MLP neurons of a small language model. Each row is named by its layer, matrix (gate and up: input weights) and neuron, and shows model dimensions 400-463. Each number is 128 + 24 x the weight over its row's rms, rounded and kept within 0 to 255. A neuron's up and down rows have the sign that makes its largest values positive.
After each neuron's rows, "fires on" lists the tokens most often at its 100 highest values on Wikipedia text that the model never trained on.

L3.gate925 [120 180 140 121 163 136 164 169  95 131 141  92 131  91 123 127 181 145 153 117 108 138 156 140 116 121 134 106 121 120  98 152 134 153 120 125 108 109 153 138 109 150 109 149 127 136  75 132 157  98 145 112  87  98 144 135 134 122 138 128 150 118 156 145]
L3.up925 [100 112 118  91 127 160 159 146 165 149 149  51  90 135 140 121 138 160 115  96 145 138 124 128 154 105 150 110 110 120  97 131 120 130 142 103 130 133 118  95 128 118  99 127 171 104 142  88 114 137 135 161 114  89 104 100 113 143 103 118 120 110 104 121]
fires on: " and", ",", " (", " also", " from"

L3.gate655 [144 144 144 123 132 102 168 192 122 159 149  99 107 102 147 139 115 103 143 113 148 149 135 122 161 118 113 110 151 126 117 126 169 179 107 120 125 110 139 128 145 121 138 152 100 120 135 126  92  70 132 123 115 127 154  86 126 112 125 125 130 157 123 125]
L3.up655 [155 138 134 108 164 135 189 179 156 123 162 119 106 117 150 103 118 125 149 132 153 101 124 136 125 148 160 122 130 150 136 132 167 174 111 104  92 163 128 134 157 129 142 103 115 144 110 112 142 114 153 119 137 103 118 110 135 121 129 124 151 108 121  86]
fires on: ",", " Township", " River", " County", " railway", " ("

L3.gate324 [134  88 119 159 100  96 138 147  91 108 108 137 117  45 162 129 118  97  86 136 106  92 123 140 118 129 151 142 124 177 142 116 106 143  76 127 148 116 137 101 115 134 100 123 129 114 121 134  91 136 136 137 170 138 112 155 164 131 129 142 122 129 147 109]
L3.up324 [160 122 184 101  90 108 134 130 116 130 127 122 143 138 144 111 140 159 114 122 155 138 152 165 163  78 131 121 124 102  91 147 129 115 180 139 129 139 107 127 102  86 187 130 127 111  94 127 102  93 112 126 123 141 125 120 141 123 110 133 134  95 179  61]
fires on: " |", ":", ";"

L2.gate597 [147 126 104 122 151 119 109 124 144 140 120 152 123 157  98 162 118  90 132 100 124 139 110 144 156 180 109 122 131  84 120 109 137 131 163 119 131 113 155  92  87 130  93 122 129 101 130 143 138 104 128 114 156 156 138 160  97 127 116 109  90 116 109 130]
L2.up597 [125 121 113 136 168 106 148 179 117 157 137 109 141 100 109 110 131  90 117  93 111 156 175 139 126 118 131  91 176 152 128 100 114 154 155 125 143 205 111 109 122 106 119 107 147 145 128 155 154 155 111 143 167 138 134 146 137 121 170 128 153 129 173 106]
fires on: " use", " used", " uses", "op", " using", " to"

L3.gate59 [173 101 114 176 136 109 144 131 120 116 144 150  59 118 127 141 107 131 108 115 131 103  89 149 149 107 111 109  66 128 133 110 168 142  78  86 141 151 108 119 195 147 117  95 122 151 115 176 147 113 129 155 122 150 150 140 127  79 147 132 112 114 105  94]
L3.up59 [121 110 130 133 126 125 155 142 165 108 128 128 145 103 103 154 149 122 116  93 153  75 106 143 134  88  77 137  83 165  90 122 126 135 118 106 111 154 134 152 137 100 108  73 138 125 130 116 175 117 141 102 114 106 142 124 143 115 112 171 107 133 107 144]
fires on: " of", "st", "unch", "p", " with"

L3.gate913 [104 155 154  90 135 116 120 138 154 130 132 140 125 128 110 101 130 160 107 113  75 167 164 147 123 121 124 138 106 132 105 199 128 112 169 169  89 168 126 125 186  78 119  79 112 154 117  70 171 149 112 125 150 137 121 118 133 142 109 113 120 137 150 134]
L3.up913 [146 145 158 161 145 119 140  95 106 160  90 101 133 105 147 149 156 140 133 135 126 134 111 108  95 124 150 109 122 119 144 116 134 115 101  64 118 126 116  95 131 173 143 117 128 119 163 155  87 125 152 164  89 154  90 170 124 149 147  73 148 106 157 141]
fires on: " in", " of", ":"

L3.gate390 [ 71 104 122 165 156  94 155 107 134 121  98 144  95 131 123 127 152 143  88  98 134 104  96 138 123 129 121 114  88 156 105 104 134 170 118 125 131 140 152 110 147  86 131 128 140 141 120 151 162 142 132 131 191 134 105 125 178 117 108 154 136 168 119 157]
L3.up390 [131 137 117  81 153 139 152 123 131 142 160 110 165  76 125 148 130 113 135 148 116 134 114 159 124 112 171 168 168 141 128 167 142 152 155 132 116 134 153  58 137 133 160 141 103 147 156 175  75 110 142 124 113 130 117 167 130 163 115 117  92 138 191 123]
fires on: " of", " \""

L2.gate1106 [103 113 138 131 104 122 163 127 104  98 146 171 154  93 123 114 110 151 143 110 101 126 162 138 149 141 195 100 137 111 142 175 115 129 153 127 149 104 160 135 114 163 120 107  86 142 160  96 158  98  93 150 171 106 142 169  89 132 125 123 159 147 110 146]
L2.up1106 [ 93 112 106 124 150 130 148 151 112 143 182 119 144 111 133 105 140 147 139 115 170 114 148 162 158 118 168  96 119  89 146 160 138 145 130  83 134 121  95 138 114 167 146 145 125 110 110 113 176 140 123 153 177 121 127 128 129 143 116 155  98 104 143 138]
fires on: " |", ";", "ink"

L3.gate245 [166 109 145 158 180 140 133 156  60 140 145 106 125  73 131 126 118 130 125 172 146 103 126  80 110  92 152 144 161 125 130 138  65 139  86 119 110  82 107 116 173 114 115 142 133 180 118 147  79 177  87 144 131 138 108 129 120 116 115  77 149 129 141 167]
L3.up245 [167 147 103 123 157 131 167 130 119  93 135 185 157 106 131 127 119 124 139 145 154 177 124 136 149 105 165 100 118  90 134  97  98 129 147  64  92 128 122  96 138 141 132 152 115 118 150 118 112 172 116 159 173 158 107 131 127 111 134 132 120 168  93 168]
fires on: ","

L2.gate349 [152 114 133 100  97 171 110  75 162 135 132 142 111 124  84 138 120 128 114 118 102  90 112 118 112 114  97 145 130 152 128  91 153 134 139  86  99 136 110 139 170 101 127 160 134 141 109 114 145 139 105 157 132 129  75 161 138 135 142 134 104 124 114 117]
L2.up349 [109 106 130 159 122 184 124 106 146 147  86 154 146 130  56 101 139 124 116  91 145 106 120 127 126 136 104 140 128 149 106 122 123 174 128  90  92 150 135 110 134 115 128 104 137 123 103 114  95 138 108 170 133 139  45 129 126 124 145 154 116 143  79 132]
fires on: " of", "ub", "ant"

L3.gate558 [132 139  99 119 100 114 172 181 121 106 165  62 132 118 150 146 147 125 102 119 151 140 131 143 165 121 136 131 116 134  94 126 116 143 135 125 120 128  97 107 167 120 118 182  91 133 112 126 130 118 144  80 128 151 128 111 111 159 141 101 152 136 143 153]
L3.up558 [132 170 116 129 127 123 175 162 165 119 139 116 115 167 143 143 110 172 137 153 111 126 129 144 176 155 154 129 140 123 148 145 123 131 107 125 128 132  48 132 101 116 125 124  86  96 147 164 141 148 145 133 131 145 111 166 126 143 118 151 114 155 142 117]
fires on: " |", "\n", " (", ","

L3.gate1252 [105 114 113 166 131 120 138 100 134 132 124 108 132 130 151 137 127 159 139 122 127 132 150 116 149 153 117 106 146 176 128 104 105 153  93 154  81 116  87 112 136 119 103 151 118 128 106  94 132 126 149 145 146 147  94 127  96 117  89 173 128 132 109 125]
L3.up1252 [134 128 163 122 152 152 112 121  87 161  98 117 133 149 106 120 112 119 101 101 137 110 166 149 126 108 115 145 133  74 138 119 141 163 126 137 117 146 135  94 149 130 139 127  88 109 154 100 113 110  98 136 123 145  80 155 112 117 170 113  92 108 130 120]
fires on: " of", " they", " other", " these", " They", " These"

L3.gate810 [125 137 125 153 133  88 145 168 155 141 144 139 103 142 111 141  91 155 134  61  69 123 122  98  58 126 156  91 156 198 121 116 111 138 123 154 113 134 120  93 110 148 109 151 122 164 151 132 131 155  77 123  61 123 126 140 113 170 125 124 131 166 156 114]
L3.up810 [106 115 151  81 115 107 153 132 108 144 159 100 148 151 104 148 108 127 122 134  93 131 142 171 178 105 132  73 127 124 115 138 134 130 173 104  97 122 158 142 117 142 162 112 131 121 108 114 106 112 158 141 119 133 137 168 179 137 146 152 140 127 127 147]
fires on: ",", "',", ":"

L2.gate772 [152 168 108  94 146 115 116 152 115 129 102 100 127 114 139 148  66 110 117 110 124 133 122 143 130 134  81 185 172 116 133 126 100  97 111 105 145 147 199 121 150 101  89 128 122 147 119 136 128 124 123 103 139 128 126 127 179 145  74 149 123 148 104 123]
L2.up772 [152  86 116  82 120 103 161 168 142 151 119 161 135  80 160 146 147 111 134 134 152 148  98 163 116 159 168 151  77 161 163 166 129 126 118 131 118 140 149 115 136  85 155 114 176 131 116 156 107  66  87 135 149 146 124 156 132 129 131 130 151 116 132  88]
fires on: " on", " by", " through", "ost", " of", "ip"

L3.gate850 [132 171 177 147 127 167 165 150 116 127 142 160 144  69 131 108 129 158 147  94 124 110 162 129 113 115 144 105 135 106 136 149 137 113 110 129 128 158 149 107 140 160 120 118 146 122 137 159 114 159 165 103 157 134  89 129 118 116 155 104  96 162 153 184]
L3.up850 [115 150 146 122 172 179 123 140 124  78 127 196 144 112 149 106 158 116 159 144  99 109 123  93 136 166 124 141 136 154 172 106  84 127 162 100  76 144 134 144 147 121 118 154 150 117 126 141 146 122 129  99 166 142  95 135 115  67 130  64 132 159 106 157]
fires on: ",", ";", " \"", "0"

L2.gate466 [143 143 133  94 125 193 124 128 129 141 105 171 143 144 114 151 140 100  95 104 137 140 115 122  90 136 113 119 118 118  98 122 142 185 164 170  68 170 145 132 128 124 136 125 127 134  93 116 157 141 161 120 116  99 102 143 109 125 148 133 116 111 126 125]
L2.up466 [131 125 177 133 152 109 142 101 119  96 188 154  92  88 149 135 111 133 143 153 140 156 137 125 119 140  88 148  91 150 109 137 143 126 166 132 144 153 125 133 128 141 118 125 135 125 152  73 138  96 115 108 127 105 129 159 162 148 124 100 123 129  78 109]
fires on: "0"

L3.gate1151 [110 135 115  70 145 134 107 161 117  95 131 127 113 132 105 122 135 136  92 117  91 161 120 180 120 139 168 144 147  97 115 148 113 127 123 128 163 160 103 102 133 129 132 136  99 109 110 128 173 119 133 161 126  93 171 124 114 144 105 137 144 161  89 136]
L3.up1151 [148  73 117 106 147 185 167 161 112 111 146 126 134 149 130 107 113 134 145 123 146 129  91 152 136 146 153  68  91 159 124 132 121 177 122  97 156 145 116 101 116 122 135 159 132 143  94  92 123 125 112 111 155 106 156 115 120 123 105 116 103 101 136 154]
fires on: " |", ";", " and"

L3.gate1158 [119 126 121 133  81 129 144 123 102 122 157 127 135 119 121 139 133 133 136 112 112 132  99 136  96  93 208 146 141 167 105 138 105 164 158  90 121 108 119 117 125 146  79 123 143 166 101 162  99 127 132 140 109  99 139 134 147 140 133 119 115 121 123 147]
L3.up1158 [128 143 111 147 121 174 176 134 135 162 104 153 124 124 153 186 102 159 131 138 117 125 114 164 102 121  91  89 138 141 103 134 114 150 117  98 139 165 115  83 112 134 145 144 147 114 115  85 146 130  94 139 127  75  96 114 183 128 111  96  98  95 133 103]
fires on: " |", "0", " is", " were", " are", " had"

L2.gate793 [162 116 108 141 136 117 168 117 112 118 168 161  80 135 115 207 138 123  91  77 119 144 172 152 133 136 120 106 175 102 134 130 161 130 144 100 139  94 120  88  86 129  97 107 158  89 117 138 122 164 142 161 100 157 139 111 130 169 141 134 159 118 176 127]
L2.up793 [ 93 140 103 118 139 120 152 130 141 165 128 115 131 168  89  52 123 121 117 126  94 141  77 154 131 148 105 110 127 105  57 114 168  78 137 126 116 108 120  88 166  70 169 134 153 105  92 161 150 138 190 170 151 125 126 113 151 124 140 122 102 134  91 154]
fires on: ":", "lay", "ain", "an", "ay", "ian"

L3.gate456 [ 85 131 126 160 110 115 133 140 128 132 149 158 154 141 154 121 155 110  84  99 126  96 102 146 115 118 111 152 120 140  68 151 117 115 124 104 116 139 164 115 124 115 147 106 128 137 143 126 103 125 133 136 131 134 113  91 198 131 108 108  93 133 150 151]
L3.up456 [133 134 104 107  52 114 141 129 123 106 137 115 106 126 126 148 129 176 126 123 148 145 123 185 120  89 165 161 160 107 176 184 124 132 118 144 120 104  96 133 127 115 154  88  78 115 100  82  88 161 150 155 148 119 135 136 124  86 200 118 119 126 116 143]
fires on: " of", " |"

L3.gate1027 [ 81 162 107  96 137 151 137 107 110 115  71 124 117 143 147 149 114  79 112  67 129 107  71 162 129 137 114 121 134 113 120 122 112  86 118 160  81 127 105 110 100 127 148 111 133 122 125 114 117 150 142 110 169 129 142 139  92 150 128 153 107 124 132  91]
L3.up1027 [163 156 139 144  80 155 123 115 100  76 143 101 148 131  87 129 137 132 134 111 112 146 179 115  94 162 116 112 111 133 130 114 117 100 154 119 133 158  88 119 118 126 155 149 152 107 148 141 168 124 127 155 124 116 147 126 127 143 164  98  96 130 102 116]
fires on: "0", " |", "7", "5", "6"